config.toml
head_dim = 64
d_mlp = 896
norm = "layernorm"
parallel_block = false
extras = ["capped logits"]
init = "normal"
init_std_qkv = 0.0154
init_std_down = 0.00327
optimizer = "muon"
grad_clip = 1.0
batch_tokens = [8192, 16384, 32768]
MLP neurons of a small language model. Each row is named by its layer, matrix (up: input weights) and neuron, and shows model dimensions 0-191. Each number is 128 + 24 x the weight over its row's rms, rounded and kept within 0 to 255. Numbers have three digits each.
Before each neuron's rows, "fires in" lists the words (lower case) most often at its 100 highest values on Wikipedia text that the model never trained on.

fires in: "he", "health", "they", "help"
L7.up689:128143132148115118116174141155118162114150107128141109144117155113132107174081172117140133093108101131142159154140145128078073107105115135135161130074093129153113141149139088126145140143104104046133127114145124142133113134154143097156160126143143123124167124144155142176126103075110100112089146122094123111115134137092126124157089138100128114123133146151170140147155119131105140112092144144144119125074109101126140077138151099133151158139175153146143103146120141099138132132074103173102120071098121122143123111149139110133168143144145095106170098119138134138144128109104117106

fires in: "at"
L4.up438:150138144133102100160142119159153119151130106147111163130135107125151107111126119139121143124116123154094158153138103140127153132141174141084118155156139156075153147163156162113126114131114134127167122096143107094138079129111137104102127139133110124088181130111106153094109123135121130074136140091116141126140140155096134085157069141105175122168130107170131108085144132163138095146140144122132093110134136133143116151161175111154097133125134119119105131064123119108095117129138126140087112128153122126144099078083101152170182097141101155112148116159106155107144132105149145136

fires in: "by", "through", "since", "prince", "after", "album"
L3.up581:149091110118159155132108130130148110110127127118092101132093145162101097141134086123142137103157135123141151139121137114174110125111085139147133125080122134105115133155160090129149136114129192149135127137112095122134109111121125148150186098128126125175123098157131124195176154105123141171131120129139162118117147110136157133146155157115107141144147137128135155117107129101119130108135124094100088085130183119104160132130155088110174115122120123146145103154137105123134092149116121120134132150139139055045131144107127143134112137060152122168136110146105090123083131109092141151

fires in: "season", "racing"
L3.up93:184150128125113118127113130145140117094143169138094179102112133124099116113156115097145132088142105164117142121171098133119145138098130154152098103164180134171097127123133111105177095092138114135098112124137145125171144124144113130119126146122168107158169132126133128117152095116095143154158149082118134130131133118127168159119102130166177114149159098109126116100085138109141128124117138109090111086099123124091135165103126103134182150137094116116112144119119130126152131099090128132106143156149165166140104091108153121070142097190156133095131165133136144134112091172141101128

fires in: "music", "germany", "english", "public", "british", "mass"
L2.up377:160112062120110103172157093182132113119142124142120153106152088122100154154143129116144103082159138139139153137127105122117134100139145112144116119143104124091139182097116156137176132164092131158148137123116159117098136183095109086142094135140132114145121087146136105125123090118119121167182156106150161145148132129139117133103116131128137116126114109128128102104091141107115136171147145098102140115063135109147113137143122073147109154116149137130147105169151160098132114161102099126136115143121167155123162168121124165088128116140108145107137118176123149106122125133106091109

fires in: "at", "hard"
L4.up609:156127108118171126128142150131115141084135106138141110190127135108114101136126122101159137126150097123110136144146114094114113108144118146066143134094169155106124159117130148110122126104144109104142160174072167116148174141131146086141095130086076128102133125131152097092175153158163141097125123130086128145108112115115122144131070154152160097134161131167087139144112128141094151136134131119124140138130193141133098130128124105145140138119100139095117138157123115133126150140138121095105147118183144097175138146107120145129125126120113138131140084179125149123157169106115115106

fires in: "his"
L2.up187:127102094138076152140131114152112091129117088130151097116114101096089132140129125109124141138138089130080137121152153161133121125112127146132152099166137141115161118099144121133154136117147180116110152128115085115169130129133176164125142124107139121153173188127150142124120153153135130160139128165163097151074104161187100099126126138156118106140128142107095093065118154141119142163085140110116073133150134108138138145103091142114082126113107105123155112137100157109109134134111174130110136141098129114149152113124131168138173150110133132133134116158182131098060102173145112115

fires in: "united", "japanese", "german", "germany", "cover", "place"
L3.up786:131134115096126143134142157156128061101076139139106142125125123107080144131097120155119087142109134126140158162091127116172108177112137139119091132125159141132100149127107090111073144129163140108128134155126177141145115141126118079122124126099101154146162164102160099127119171127165144134112083114118142122097107159130097145094114129112145108093139134149121121164134129140110117134138103112141178120118162144108121149159118112081145136140106141161113121125103135127138152134121101164171152121119147123120124143143100102090087175162149117097157124108125143134132130164129110153

fires in: "american", "united", "new", "first", "english", "national"
L7.up276:114120124084131150144156128125126132111100171144111105142084137091109135111165140180146157123106112134111151151159128171098150118177138114117099141152139156146109160115163134145167159087119120097148114097116132101122131087120116114126129121153136134178071114149118114110143102170122114140142126159099186156121117141182104147107148097117147095149122094081139128183157140139162085164122138132113130109106107151120127112167100123113210087140124105140122123157119064096157125093148131137088143144100111139153129140108082135104112112110122125128141160134111125132121135149083123167

fires in: "at", "christian"
L2.up329:136130117096173108166156085174113108133098120154143108152097096169120115173113123126073096104160150144115125128157109143109101167160175102137166151113151170134148119115122148126076113132087132163134155129139124162099106134062111087090133143117118126094138147096148154127150098123097144114137100081119122154107140130112122117124103119120140133126116156137125144075154111122146149143104122147140121107128149149131136135165132130165144124168145151131162117084134133128138096097128114191066135142161127155119134185116112130169133139129123182130118102116127123124149125113109097123

fires in: "s", "played", "players", "made", "play", "season"
L2.up715:169155151133126112120134143124166082141131160159112118121106141157162106132124119106143114137149118158127089168167152137080110111139136141167147107162144114156131172149193119111138119155127100176103124152102176146197130107080121121124160141118127162147134103094086150100102119098133160146089129121129114097130144129132148083101140094158126105182127151158133117136101149128113115094126124129113105114115127133129123118153126133119139136133138115118127115083121127158093151102101137130144154118150108166159096070140133122115094144120123057143154117120086101177090127084125109115

fires in: "at", "sq", "km", "from", "islamabad"
L4.up621:133122147114148114069150122124131112127109075145153120140130148129140121137133166116142158123143161093161138127147079099131100127122143098143144108127130112149122107098128092101119156124126136123098122133112178151139129152114143133078120176126120147136166114138135104090115138140140148119137169114141149097092129154131085126125162104126092106072085162125157137079146141144124147151165129126090095143161147113100167158149121169129098157149152119133170115093121115106146128144106140117124131094135138142136121142145119172101134124129154127120130129209154156124123138146086108168

fires in: "of"
L3.up388:169114109112126157171119132110107123119105136098114127148098112125169104086166092160139097144165095169145123124160112179130151148145166149145159113127127126144113121136136099129174139158134117082133148172101115133154093132107094129126137116155133155090133155132124119145099132133154163075114170079144152094152102128086157117124089149120130117161129150114139069133132118123125115153145110118104104117156114148139116142127126074129171130119126107137126126140090106134132110131156082114122114183114136095140130129106145143112140161106179170123132161145144121098120082111136141180

fires in: "was", "were", "been"
L3.up627:099105157149092110144129126119104102119138152114096160152149111154120075130127150039111127153162149149091150160138102130108086099144123153143131114079117113137113124119128129127139111141180138131119136097153074134123113162106135150168166130120134104163149098127142131092145113114112166122096117117130129135119143117118170165151135125142127151143110172130124151120120116167098121134144124079117163136121110140114142104152118105109128107171147115113170114140117136121105126172090130143162100118089169117147135124109065127112130145091146077130174113095126144143184121111148125156

fires in: "from", "by", "before", "when"
L3.up348:159148123124084090111106101074071121144109079160131080107147111140162144137165098102142099106132151106131148138143090155134139119123167101129131133112161111075131118141144142179149138097171129117152153099134119091140203134125120172126149106111128123154167085122124143136123129133137176078172144158150124112123122108116148148105105100115145154090178132152131121094131139123136119122172125100101130137126138127163100156142121126144138147132155120108141123111133120166131123095144177114144095110115096161120150134153145136172091150087153132154141108119131107124142098177138125151

fires in: "had", "were", "would", "atlético", "was"
L4.up367:154170128132117136141109136106092115100123092123119133103137145113132085118141139092150080127127095161145149110108136104119120102170125139152129141096095193122112168126139143161170122128113174149142118124182131122143105147159097160124162135138122133165119133147155125114143120146137130133122156107161100132121138152126109169095151082119124141095146160153108100102096087134122092157123096113112120120123119151119178148131129092109176150119162090092138105128079131123135105115112116110111133109142123127148119104145103117120120147117133101150107118113161110116203096142153143142

fires in: "was", "were"
L2.up371:154155141120137121160100180128112117104114104107137152124119157103158142119147127152104153125134114155163146088115174133095119127155095136147094125099145101108127166097145104132143140155158103112118103103105124110157132148146123130148130135127128141119117122127167162104124137118127146140124122137151149078125123105163147158129107146109185152078131186134155098125137139180122154110100145165089147147117105158116123078126125071162117095157143115119190104125140102135107125116105088122128092140129087130128152148108123095117180140146128083126135117133165143137130121090150079163

fires in: "american", "germany", "german", "mexican", "society", "loss"
L2.up221:132111120115079171168173116132118120087100123141081133127139092092123115138144172082110100123172140118124115159144093142098141131117134107147121121121114091146163188134160134135142145135098133142111134122137129153123131153120136122129125134168128172105114124123142139107108129091193131174129153141123148149103124149149134135100117114108145097121110132140127145159099172109117118127110102094125136075127130095126125174200119106139114103154105123117153127128119075119136128119118125111152115163125099118139135171096109124116150151128130128114147111111141133143161118184096137138

fires in: "made", "scored", "not", "score", "played", "scoring"
L3.up638:133146105132078129110129162113088135058159116124107129136100097150113154158100103121132099111122120116147158096109136137136160138093117166109132147117142164138121115101162137130122124139123168138128147132174197124099129115113151121149116141119134140146126139076057155132108141128126146163139108165146136115113104110143172150089116104102111155093137102164125117108151100178129146132114127166141181130120151147147115115152197116149131120154090114142151097154114118126171104121133176149130092139145159149148131107106117094078142167138099088104120122114132141123100129132135112089

fires in: "it", "building"
L7.up816:135120130161153157144110179158179162133164094099164135149132156121109121105095134148134145123134121098114168113124135138157120164065111161139121133091095117135131144141167098098145122094144102158100100160126133149120144158109129154094115074129118122123107123148127122135106098118129141094129137110089120146118118148149127091159170117126112129158161128143107129173114079189125170115133115135080145152155153105117098086156108101143139134173116111136163138103145154169164095125145127123106109150112121074112102131153172124146184164148163125157143106123139129104116093102140131123

fires in: "the", "his", "its"
L4.up382:105150111142145168098122117093115132137075114161172138098072102100131146121099127127103117152111117144107128115141124128118150153123154131173178120153102133149144142099154112109134159113161142080122139106146119144149170179147164129185141160135134140130181160148120089081101105169086125129100106153162124122094121158123160131097117131117129137108095158149109103127095117151135144136170065103172111110068116152084171158131135099144122141115144123142138110119113146103129099143130094110137153153125104123098115141125129134131126160116124124150102145134094139126110093126102140162

fires in: "at", "club", "usually", "eventually", "again"
L3.up862:176101158154125114130168134115136144121103114105121130138121087125165095138150092130142128134180113131110106163115150148075149101129079126122117100120168125114174137174154129150132155133144086117103110152100143115188123103109097144155144134146131135125158104085134093109129130147148102133107155098145134162142128109164138163149110124094113100147136117101096128102122167140148201113122125114103104147121080134132103135122151100136129123163112134126109131105120153116112072144147149143164140108162084166144109134108098105151129128143119109113157105153127196124122105111146140104

fires in: "not", "at", "most", "also", "other"
L3.up361:165124125144135160122101097077120111086142135121146123126109170151149124155137145150121157146136045148139148134099099096127129129139092140057124120106136188093113106139122119138124101108124138103110129161145145138125152138114134144152137126142103138123190129147110115131126185136129118124137132145094143141100116129104094153088169118132129107113171126123099095086092123121098148124152155128123099127115112160128137095087135115136156126123131122069169143129091154146134167114141090113113110100113139133138128101098110119105128106113113099179115122114117166154173117137117159156

fires in: "and"
L2.up733:119140147137185136141136153122138129170163125161131107148168126137110134101126145161151145154147155116115139145088146126120107120108164148147117132149089100133093156121153147080130138151125146107119135092089150113137103129120116100160135167095069116142126112093113101154114148138153091146116118101143153117146184056103153129099107133091159144139129127121131131093124084181128129100152112126094180144098122123136134124186154144112118137096120109137119127196138112144144184157123156114096117146165101138151091142128130118116081102081108143093126101135100134131152149105102126104

fires in: "at", "north", "atom", "near", "south"
L4.up233:129117151153150094114145144125144154120098153121094140135103083141079125133139128121158125148146108119142121126126086136132125127122103140105133110148132132139164140179138112110123161141117080076115135111116126122115066129101110145107133121092128117093148127125143164082121109157103194127112132141184136148158128165089157155165134106134130120150090102118138138083123114157130114123149100147152131136088128154119117127104126129127066147105134143131155164136142122117107089157108131119140141143166157092101128178125089102164110118138150103172141067106116132088121115138126138111

fires in: "during", "in", "within", "local", "across"
L7.up542:094135159078130147141139106151098093123165120132140125102118124167139102156160140114124164143126160103119110161118155097132155105116135125156159112144094153127143171123069144143159135165134117121162171116108117129136139107121150114142157141096101127140136116110089097099164135111163120088122126167125101112106090109149148180123136126125109107115158156122143105070173122083127157140146086154108112155121112108139107118132135148111110107148162097117131163151089151089127102131105137132068124091125120113104125091167092131156141160088159127185145149136159112140122140107125075163

fires in: "at", "racing", "atom"
L3.up276:127139129158077124105109145139128119074129149117111108145125096125158146125106098129128080115133109130143146125125124149136110121122106115107173136113157126118131156141177140105127124164128165135098131092130164087128119163120087134104093125140090130146145154131168114110082116095092099139101156087155125124146172111084139184102118114150118123102138132122079148116127128111103117101085165160141157160126124139106116134125158120148116124168111124166101191087115176123147084114128153135098119129163105099084169154174145103156114090154122117159154101139165143134137130172149128140

fires in: "a", "available"
L3.up679:083129109131121164120146121113118131176111175203142087093130141099117134129099150136174140125127091118151106134119172136091101122113144114139082137092149127157163130119130114104134106128108122116109118101137114119132099119171139131133145108086103122156101110149125126137127085164130157118138168109127150120140078130186171103162154176143084117142118137115154100126128148148133106177149108140151131118117097170113103141095138128141113144133148108128158120088086138142175134104117124114113160145087137138156140130140156136117141149084141111121116120151143137089107143144092083110

fires in: "a"
L2.up59:103121111125133115116072114128165128137151118159150109082130151140108170157121149107139127119119084114153142128091110135102110129170159161149099173115156110154146161136119129098095139072107144153127100113128125132104164099145158139137157115121109152087099101119145124122097061136120107061141099124104154161119151123189132157104131150131148154121141103125127135169116100134120136176157112104172145122141105160151121121132091143097133121126114130089137142101105106162147112132154103131122170127109156096115118115140150096113121172140146124171123113181098135112164137149126081119

fires in: "on", "at", "atom"
L7.up340:119138154116175155137147134106188148144118119111164108120152093095114110115082098117166110138142111095126116158121094061108120132158163111151127104120106111122131119062134112133084107107105131079128128138120138114115108140101085155113136153119094149095136090115140102116158116178100135174134139135141189151127117162112125134142162121138101148123145126152133135105118117142158093129176150114091136173124149161128158107137105115144113154121152091154119124141123137151136141154139159132113142136155142140103102156151116135172105113108096179164108058122119126131125137134153146078

fires in: "he", "would", "she", "who", "will", "went"
L7.up878:123115139110158103124108147153136122147142099095140138155133144117184116124122172085100149141125153137144165120095156120164121083101142102122121139063118154151103110098140160098170159126179122146176074061166118127151102119160184110127173145108143131116117137138134150149112133097105139164098117140151133091149148125120166153116149129131133137108106130158109158102141120133089109120147123132076099129126122111138132116166127123071123137087133095167115129136132108158143112119133116119152129110138127114128103148135154136131131197136045128132125130129103129109109169129133101147

fires in: "of"
L3.up784:121123126181125120175097137091114148124134113140106111143135149165128115131141121160140108131134123118152119136105134104113110134147133116143116115126113094134143142128103064153150150123152128121137168125111116160101105089086115147112089097132152089118151133113136118139131126112146147110144159098187166110105136168121170126117118105122147194101139147143091116135075133103152115116134143144133086100139129113158172107119099113105180120136131160149163084090134163104127097152177098118127151168075119108143133124133112132148138169109178162125105111067149164167077097113130127130

fires in: "a", "at", "augustus"
L7.up551:110108115128159135148107074137110142163122152144137118103147132142136104118093102113133128137128080131145090135109137123126103147094153163099141162147104116100147093142131141103103119151101138118118116131132145108105113164128138139121120135123115151153138173129130116118110148156119113173099143084130124167156140082103058146093132154160118151088126164151108116093119117094168127115104118150113123141085187131131100181140130130130126141131130125140113151091136135144120103089114086176152135112123164150148108146133117120178097186126109143176192129131106073140135114194107127092

fires in: "is", "were", "was", "species", "households", "described"
L3.up280:171130185136111111137119138141170119164139111138149143123119126134076122104117138122096105131109135109101088129118115108089124109113129135136127092106122140131133172126119108132107093116126150151124130126158106149136108182109168126112141165089154149132091140125145149171128085090136171146111151094078101110117153152156116147182129146095106110098176145124103115139122166115098134082126150115134101117133157116132139181137068106100156090163126085106152151127119165105149120133139111090119117147141131161135114131122126147104141124099160119140117139105135099116163087132114095210

fires in: "it", "film", "song", "italy", "team"
L3.up888:147101102166155132151103118156132140155169129147122143102168158107113147104118141133149114117146111118070117120165108149142163132138089138152124131146147100123133124099109124092126124145159136142108144147111136142166173064101136133114136132104145110123121125162128121148106117131123096175153095117099104136151149133157134133169082097150137176094105141128122139133111073141131157095128124138139087116112110112097101143141080116155161142153185119149121110111139100075153105119110109120106132130154138130099083141115124120128118144111151139147156113111092156090164119136155148121

fires in: "is", "were", "are", "was"
L4.up118:145137167133173130106125146143137125144148104094124127179119150152119144174158132116108125093158110100122116156130120139161143154130131186126127147091152125160139142160086128121137098112096101115094127075115088118126163119107152128135131090132136140141135095169141136136155137100084135153154136097127160096127084136161120127117099130141135101142122103134101118105119091128098131086127103152099108091117133080093089105141130142165091121123153108126084154136156141122118135095186112155146067164145108168111138130109103174133152135125087133124155130143152116130148133110108177089

fires in: "was", "became", "is"
L4.up789:174131128109144148113130161150100151122103150130128142139115106166169111126127107146127137108131123145131105147124159142143155155119150140147155109101149115177104135139140163106142130104097095110110140091104123131090128137144097127150097123087148117121093118158091131174121137091071151134174119039157106104138110097126078110102135133177131106100089141152132158153125073153158132121129083146110141112111132072105143127165149115150137113136137114111131095134124115107095143094185111120119090130148147129150135157116121120158164077145125082170167146146160138121155133123143129093

fires in: "also", "according", "records", "other", "gordon"
L2.up587:142115137157146133094113108095123092157147148125149120129150087157137129127125131110099142100133080140121116146114156142112130134154125103123126129106133135107136159148133113150140075113153125130105143144080131108134132140118146161153152198089165146105127120099135113144132089142176119131144130167151132100149134115141095115131109106160114131138138157116123104071118118156145122159123122106143146174142099171143163104145121144130142100116111123107188108102109134176155123117113067167104123115136079119177152158102156093117099101122131111132134161098159152153153122129137079139

fires in: "were", "are", "sq", "assembly", "was", "also"
L4.up818:133149137126105166131131133114130163085149121154119175116156168126178103121134176128137146132109123157140151094130130116113169138139103162136126142109111120114145124083090131088122143136137133068147168139084128107080132142104102104145108124154139120143148092148108155149115099143141147131135119140124193131101181166142126159144123139128149128120180140117101109080182107120132094124122103173118133092147118146090146101098058087130096084131110136117162145102125164134126109135177106111115128144107112123120153118099108120124154146123115146086123128117097182114152140150130110141

fires in: "the", "being", "been", "this", "him"
L2.up658:151150126124112131080112145141069143151152107147150143137106159118148113134103117136123154095140105147141147123125158143115113098099138146159142105139166122114205126134133108112141097140183134127126112140124138147146137160173150149109174112128157140123129111123164139088142072148109134154113102162127108106067097103181159125157152141134116100134114139104101111107137125147081145118152086110154092102133157162088118097165078145113145110118131109113143125111166121111127087111076123111107160132109103132127096168119138138167105176144075148127102154131129121092150127185089123161

fires in: "season", "event", "eventually", "even", "year", "tournament"
L3.up2:157151120158131134110105141156120084125129133133116126128075132113109112106080134136117101150125138162138082125111139111141121126142154134108097137108156132145146147139123085109103096129152104110134186126155099132137144108070126121117167118156134139114169129120165102079122107155105129088067131124134124122079124077111150099115093152104136149126112158126131145167127169140082141086120106153144111084094072132153147146128141104107184104148129161133097173135084158110119161115169170163134117115125107172166121165149115130104147087136153112140121144122145160124109152182134181137

fires in: "is", "people", "name", "awards", "candidate", "it"
L4.up625:149152140117141149109133160124126127137156097107148113135143095155112141137112097121132125086151104125150130163136131131095085143102100165184116131136143142125171159124134119160128086068116103091062094122150125134097143121156126141095135127170118107141119119121150153164112134135163119116173121107132142124152143137114098146119128101109079113103138143114113136097131063140135130118124123162123138161126118143136147148127124130122093111170115105135170127141126125106157131151113136123112119166132113083141136139153150131155123134147130141156135118088167136213178096148128114145

fires in: "his", "her", "s", "the", "their"
L4.up479:158117098141114092134101137133080117138096135145156125114141093127118146122128117128140143152119131132129124095126172133106151142067134117107138131147129107130151097136090172118052127139144175095101134112115154150124165152129161180142136150161118123146131131123130114123118173127053100094131062114120129133143119136142126156135127138120119118115177176130124095141164152131103151116091120082150119132091117141120190111125143101116143148105126122120139150076130147157123109114122138134126146124091113095128138143128144109211116129133108098131153107131160115144101098132129076122

fires in: "played", "also", "night", "flight", "made"
L4.up723:152114129153124163152056141131136149107201132125122124054106132109177156135164153129128118127160129125162137120131145153128111141138121089125125135074149144104145110125159087122095139111140135136179117149124179128164095135137138119122088123149094103138114146076106111100117136137141080132142139143107131183123103116150170108138157135098154143156108129138154132124111157118133138122154116111168119105093134118141134135104117102110138133125127125132161122104123147117132105152143126127133135113135124113141192139101092059129120147115100080128141111160119153152107116106116093087

fires in: "it", "was", "island", "is", "islamabad"
L3.up365:148165134095130122154104137192142146125104129116099126129104148094088102123076133096121125107158144126169167121126103130135154143089123172154084118150135158191159132129129094134132126095144146125111131093174140120135132122114173127113153145126124135175113139127163117110128099131135095145151117115087176113069149131113125137119122110137164134112102133126137140081110116122145155114092140164115087132153132103128128177156074081117168093159123130131164128153121123109104071142105160120093120169122117107118134090143135142117144113149155153147127115133128105147098117093159111112

fires in: "the", "a"
L3.up848:122094120140141138095166123112172104141131190121149107097112135134159102116099146160122164142138085082151124168137100107127105084100106116113154099114118090144156143118055082111131123092127124115156131094115152120131143132151140160193121104100112130105221145118165140104134129119106123135116146144152170165146111148139157117099153143167118126160159154129120118130114117136142145132151135134122082126085154156117095123086157117156120103137149133130164092160112145099142139144129117094100106124120112124131142127140101150119143145101136096155154107094120140097085128123135099149

fires in: "two", "three", "following", "code", "end", "elevation"
L4.up218:150150108088150169123141136123145086103128162132135121154136116114135133129107124143136142142154175124117104126136115123109104152140105156125106129092123145118082124115121112132176076114116133154131116108081085138172122139089107105109115109102161134177120129096179142147163139148116134125134148143108153092112105123145138095148065124157165132062147169121096142126130133168166128114136149119139120144156078134128109119101130134142135105106131089098117140129139135149124086111150119106101160103121152137115166130193116115123116126135111133106180108121129151133082092133122140120

fires in: "he", "hearing", "it"
L7.up584:126104120192127130114100130153150148160143134120162102138103139159135135111138115137142113175113131164078155136113100126129138140091096171118163136112138112122145139143098132107149125100157150158142120122103075143127153158178136103095129109159162118108140156122134125172145084116158118195118122108122153155110146124155134156166097141114124119152113126143145195123160097128106133119100118108100120145139092129104116119170089087127095166144150133143141113157124142155107115099096121112077125110110137103163071105106136092110136129131161139120131156124137154126121129144158134142

fires in: "by", "peirce"
L2.up116:153120100117160145103170091128116105096143099138110111139108108133123136135126118130130150150157164109142155130153144107119128103123149117141150164073169116103083081122127118129144088106142121134154174142135113139130128141111147084115149085155137157132120119156123127131135130132107123128100080114110169141119146093122174065103091152141155137145103149164133132125109125138137149107126138117079131103119167122105070127108127127150154120094151096152159123073141137154094119099143146119110099164154111146114093150145099157173173141112166153136150116127158090137101130096166118135

fires in: "same", "two", "five", "following", "these", "three"
L4.up158:132169150109091102096114147102164106113116085138154128106145134105096124111115137112109139135118164122143159165125103137118131112135078129157091171109138115086128134142176138122139125111136118097084133100079107137135163106115113140095120151128158122134111114167103145154135095148138074094144154117116109145095155156154168181136132103119161089144153132129144160135152142151142119125183086129175089152119083104118144143125103146127151105139130107100127150122124139119135155180138134172126128105124126119095076091166128134099118123131126128151112123111135154134094092159090177163

fires in: "years", "early", "service", "year"
L2.up793:090115157111112135145114104140124138150098117099162144134157169155145086111084112107129110106150137118083085172106167168138112110132116107114136152130105176132134156160133110113118161150138155040140141139141106127141105175163127138160110138106113120110134135098127106126109147146118094107098104116133126186157160132099118184129128158134079113137115121135156128100130160105073131095147111113141124094109077156102146151143156148126125119142123138100149125167123073156147101120125103111089135125129137095151131144172079104089124152121138123109145138120141134136105158086149140157

fires in: "season", "year", "years", "time", "records"
L4.up443:117172153119140113150133133147152113157123109110163136131138133170079120116137156103141091104153159142104145111117120107117161118129165153161110126109131141106117145158150088172121138128120101121119144109099142130180114112100138131117130105127182133098144119089107122102172121086172149133110128072160112166123161082106127109125065170113128111051127115129129095143107155123124171121129125121081105125124064092128126177108126125150138164140121148127147122143142127084117139122142172121122137160096133155107118160128086101130145147111109110107155106097140169116156106128149143163

fires in: "she", "who", "million", "will", "village", "water"
L2.up745:103107139113149126126109111144093104153138124164109138150149113116136118132107141146132151142128152122111158100131132102137132105162158112136109169137106124109081176119095119120171131127165170156124152148143167153132120134151149107099150153122102097121097091115119122047085142133094133149099128154157119099149135116149192119134073157096118145136093175151146159135128145166093109130121111141113123125113117118151124123137138119111090132115143100131129088066144121106130098178145147071081124151135111143143098115129111135153174131100115172118147133144163153162125108152150158138

fires in: "he", "municipality", "municipal", "help"
L2.up315:168148153104107170126123096143163117140180117143124096142102193109111125153131130140171144152107164117116147130139124111091133113131138171126153139087141111121118145117161145115143116123097088097123155093165160105099112132100083112122130149119119106140125157129126176124142170123124139140089129143114157101138127065126089143086142094136122158162131139196154119097141140205148128132136142138092128132126123119100143098145143167106086156106129110110148142143130095124100182102123118155115094123097108142119122105163105145105094115134089137142142135115120091124158103143143087112

fires in: "and"
L4.up307:187131100167162087130141141094125104136133126127114142110117122124128112098122144162177103096127112161181185118143112110149114093123132099121144112103140146131148115097142127108165149125071151110132100137116168116142097105097119168111092149091137134089120125103126111149098128175170110130150116089152133106123206127116150130072147126136090119136119086132087114147128135157117138129122122119109149111089114176123155139108101089136095145109119096106132179113141141146153112128134109113120148129139160114160134136113145144108108099158103149130123085105129153116132149131142171153

fires in: "at", "mi", "to", "km", "time"
L4.up863:195099085110133107128128095123138120150132095158124137151118120150105155135139109125178136130157157101111163153121137136120141145162147130109102127148110109123141099127126172070096100104116148156115143096080170123100100165098126104116123105162103130142102165132153094105142134124089140080111102115124146096168126148109120127119113089124124174115134106128144117101132118159073108087141163104155127127127154175126141153177142159165122127127137143163137125103162155091111115141112140117107103170159144104129147128133115157144081108109132140187110135145146123131116152128162142144

fires in: "three", "one", "two", "january", "murder", "november"
L3.up546:177089158071089176131112100118133144109158168182068130147131170110140079110094127119152063113112164123130142158086115137126125146122119107153112096119067143115142150143134116121133125114098101123107097069102118121089153144111094135118123122093128121148146178127130163119114134124113180117164131115124130149144126119116122096141178149155156119128113159139106114159134125125157134105171135128124103135139151123136110170133136129160111089144141153141137162121089107120120103121143132115135123136139152074131123112138130107148133153127117178085156141117127137132092133151098120184

fires in: "a", "american", "new", "the"
L7.up743:109118082103109126134151089100164146154102134134133118103128129164096139158107166137122136156138136104182120127137177129117114144127133135109099144137147145123103168132146144136120153100136127086079105127104182129125127186125117104119116093098105127162129126129142165147100149134133085166148152113111180133128128146123117122127128130113145104148081176120197142116119099132146126111130146132135150091137147133114100152150112135133169137144140098159136062157142077119127081100130126141146096174113146148111133172115132088145143148130126141081140112132150103160135160109098161137

fires in: "song", "team", "album", "athletic", "film"
L2.up419:119183110151145148135149126162117096109146151122096096074140125139090167113124141130140128114139086097065115110125124133111115114155090142117140152126166132162098153163111123129150113116172146123090177147112096137151125117115116137136138123106132136129111125153078137132145120153149104146136127138138121108094130146117147133137149136128126136157148096147076153082152101111147099115107127149175113175158101147137116112158120121123125141161138123141148097126131112073193092082151130173116067134130130119150161131155110105102125098138162114099076123141149154146095098115082124169